config = dict(
    num_hidden_layers=15,
    hidden_size=160,
    num_attention_heads=5,
    num_key_value_heads=1,
    head_dim=32,
    intermediate_size=448,
    vocab_size=4096,
    hidden_act='swiglu',
    norm='rmsnorm',
    norm_place='pre',
    norm_eps=1e-05,
    positions='rope',
    rope_theta=10000.0,
    rope_fraction=1.0,
    qk_norm=False,
    attn_scale=0.177,
    bias='qkv',
    tie_word_embeddings=True,
    parallel_block=False,
    init='normal',
    init_std_qkv=0.0449,
    init_std_o=0.0,
    init_std_up=0.0449,
    init_std_down=0.0,
    optimizer='adamw',
    learning_rate=0.00231,
    beta1=0.95,
    beta2=0.95,
    weight_decay=0.06,
    lr_head=0.00502,
    max_grad_norm=1.0,
    warmup_steps=319,
    schedule='wsd',
    decay_fraction=0.895,
    decay_shape='sqrt',
    final_lr_fraction=0.1,
    batch_tokens=[8192, 16384, 32768],
    max_seq_len=256,
    doc_mask=False,
    train_tokens=115100000,
    max_steps=6731,
    dataset='wikipedia_en',
)
MLP neurons of a small language model. Each row is named by its layer, matrix (gate and up: input weights) and neuron, and shows model dimensions 0-159. Each number is 128 + 24 x the weight over its row's rms, rounded and kept within 0 to 255. Numbers have three digits each. A neuron's up and down rows have the sign that makes its largest values positive.
Before each neuron's rows, "fires after" lists the tokens most often just before its 100 highest values on Wikipedia text that the model never trained on. A number after a token or word is its count.

fires after: " h" 12, " st" 10, " he" 8, " t" 7, " m" 7, " c" 6
L4.gate318:140102105106138144087141140168079128150100145141150121174128075165152144104164138139138135114087092145091123122121125121125110128101102100094100130137125119122148123130158122115162145163111149127129119110109137154154200102146084124162175142115128136103080133131159129125110156127132143136151100140101118111120153151129165104126116126112153138116134137154131098146187171132149153140066116136100134118129165108109093110158130111073129115097101187124115123093126094130147132106127164
L4.up318:162161151145163159124085122169131154136103092100158104098119150081133072125069133116160123119145096123082144128090141162120156075128136107093094171132164147117128112088145135123127139129131127077116131133146119177141097130120104143181132102158112121114128153139140111112176103119153092125118132129120141122162157151103120145157159126149118115154130168178094131108090156137141120136113086147112115146139137123112134137139152149126115136085116118130147127126125159151122150185106119

fires after: "+" 23, " h" 17, "," 17, " m" 8, " sim" 6
L4.gate257:086123088156116143139157199158070120127114132112130109121151118126097137127174134175122082107113147137114137132120155085133151129159154121129109145103106096132085122143124136135135170140127128159106177145085124113113124139134154151144128149157127140128147084104114114127183138136154125094164139133112135105101130094115122121173085115141178123133090142140089128118176144138116126129140150128147097182113126166117092142164133161136139154091151110132125160101133145149118168168122146
L4.up257:115141137142128139143128159158115121125099145131154106132153130118136085117150108164094163117084118155136130141129139090101141152113144151145172123120120162145089109173144105073133166139124118136120149095128145177144137106114154144097136169131115149103137131125155124111152174143128119139131163134144137149081147152132138125125095164171130144102110104158101113097115132112140184130113136138122092129099167131111119129170164121181113138091058163143135130146098107119122153128063162

fires after: "\n" 29, " g" 10, " H" 9, " b" 5, " st" 5, " ob" 5
L4.gate8:115123138126123131110141108130110086175093156120116134105104140126138146076108121144131130130121115086102122127129112121097095114150136155134123108098098108138104117124131158142126116113108156118112091141084141130105122129090062091141151079136169122136126140132101118140159106132128107182166107138152119133136146105091092122148141113159153103100104156159145192104197198129155147135112146140109137098095122154168100115164116124113141122073125122128112148134124115118170138156103111
L4.up8:142140115124120115110124151125111125090139086108191171108146101112129123124137110125075092129114142105127105125127106113145114153110114081173174112150147144144129110097189121145150118155121138136079176124101143135136142140145148063097158144152100103105156155131131167124152130089120134124114121111095109135120136157127162160140189091114124133122116148130106172118106161160116150142113107127173104144158160160109121101136124108160132175106108128102148130115102111152140149111110089

fires after: "\n" 26, " n" 9, "h" 6, " g" 4, " cr" 4, "u" 4
L7.gate82:073129126128101185111130134146109108121115150135114124143100088114118189138200104117115139114115098124118137158115143137125110120160125113101136144090175124141146138139165115142139152133174100136149144140152106173097094123141097166148150146152157163131126069105114159143134117101142131092130145157125100151121119094143131137134145128120149121103126144118135146104133098095108148094168135116127122152132100170166118081143167095111155134177151124137140114145122204111135107150136132
L7.up82:126126076144117155113137120143131136099106123069150094136168143143067086149143101120136112138100137143122147129120108177110155164117163111091129111124144139127165131125132152119104126135106148084114103122138149137108127150134157124098167180181081148133120137110145133150154157128111145108140128124124083078153140167163140129120117146120168099146122104134159066149111111125128156137120119116122155110140126139105115175124170151114131190131165136128123147137107118134091111126113191

fires after: " (" 18, " s" 11, " inc" 10, " n" 8, " em" 5, " was" 4
L11.gate226:104124130097122120127103134103096134155170145122132079099119126146130148123148124115117150117144107177103085111139114178127142123137110082145162129160129118112070164124118158154095063130121140172120113128118154109179142116114118149081122104105124148162114125064140095081148117154107137132179118132144129124125077135137106122091121170096156126153130153164135115139111120112109131120143124132154140157105124142091127102079163082139089119182126111153119149137140133113115129127131119
L11.up226:114175120100116131120090131158094145109111145153146112172074112162106119146143116158105129104145157114083118172124133151171138121158107133121144133133175108122146122120135127093150135141110137138144158151094155108131143149134125095121110126106126133090132151135121146152162093157146137115137131132107124130154147148107087074173116111174179147098124100093109117105091113121089126167129118131115107115112096148165081112171144183148071129131122113139102148136103148148114139140108079

fires after: " g" 13, " ne" 11, " d" 11, " t" 10, " Ch" 5
L3.gate63:091133165119097163162122161104086114126162118148156112087120135140129147120100133101143137110145124156154125128092167141117154112064134147202114112119139092184128092132074109133120107135102101139100132146111111121133151121106122156124122129162119144133127175100130121087157143143129157111080130143143172127162141135118113131143119126096153117106131100115147108129117152126133127155102141111149157071124122102058130108142101109130124156110112089131121139121119161102139139108178086
L3.up63:131146139134188162155118083118145112157104149132158152139103141158121128104108154101170131133148141112139093113114190133151122099067135162155089134116124096184109106102109113153097151165100111072143089133158092148155129117114146111090130095105140151110125152115122144124084107171127134143140126146134141128090163157109127156140169125125145126107128123086161094126117141144128137104112174132130137119123156080106187137115124113122131161128122121140120133101124127141121111150169098

fires after: "\n" 39, "| " 18, " sl" 11, " sp" 6
L4.gate62:119130089121138105122136149116127111152124135100099140112159123139124146139141123140163083110074100118105116123164087135070100156164170101145123096089157149122107116129114147107133154122132157116124078137156128133118135148101150130120158127165117107154098110145148116113151133123100132109112120159135106125119056132159150126137114153110129146139118097120109131142142103135155130161137095126123073113116154167125138114116098138100114174126125148160154136153050141124091205135105093
L4.up62:152115140094110123112122122108087094154129125095127146108170145120167143124107126086153107147116092097110105108104089146095098137128141115151141100122127094153153100128135126111145124127152169096160117130156126126136141148150157104116186094108151123142133104115166117119108162118125138133114132172171121132120103109150139117155150120144106080122125121123101139146112134071137108178135167130106130116113167149145110115111075165115102134103130090175109128122091183123140189098115086

fires after: " g" 20, " T" 8, ": H" 7, " w" 6, " G" 6, " K" 5
L7.gate292:157145117109120119138156147139105143116075117074141102100110114135095155143140137156128141073106149132145111141125120106103106142119119165116101109123126125145140166139153158113108131073110140165141083130124123129119155092113107128119133165162133164132148126101174135121160177151154116131127134126143109103144120166142143172128118093114156133158104137108133128141211128085094139173109114137145124157128116134123101151142101076124091128101145106138080115123111124097185137091098149
L7.up292:139122125128085167128171099129135111130094129110152073110139139131100119109139117152109127113161179147145134161140111122136138139153142114101084147131119131119162137131135140098158152082107128119140112144126119120111181117149146149151120085146131123117142094153162159167148159140139133086108098120102117101151166127103152138123111103091144120159081109122138117131176143091140162133110195130140133079137104135131137143159135141100134150125127112133109079141142123121215172104106148

fires after: "\n" 58, "|  |" 21, " Gr" 5, " Br" 4
L4.gate426:126161113143109136122185165138145123106139172130108110133122127132100095119167148169157127141125145112123106165148146120108137103085112130116178100101136127141116100152098134123133125067132108167153121118118134127096078170104101132096121095090135129114160140145117115142100124097125143122173113122138114120110136110153132135140170138126112151155136123110108137103132123152150091150088129125135180168114107136121158092159116161121153124169149146134157137158159166081078199125119106
L4.up426:152141100117180116147127098136101087141121132132139125151083076119118150138139114133137086122094121112138165145167130137120131164097084162150136122146172138123147148091102136150113118118166151116143158105134131097124098132096159125107120174125135143158157131112125133219131131131085131126136121120147124085110136155140113059127117113137112128097134166148151155138081121115129165119133137165086151122094127127149134153098125144147128130151146102142141161102152102120167107112097180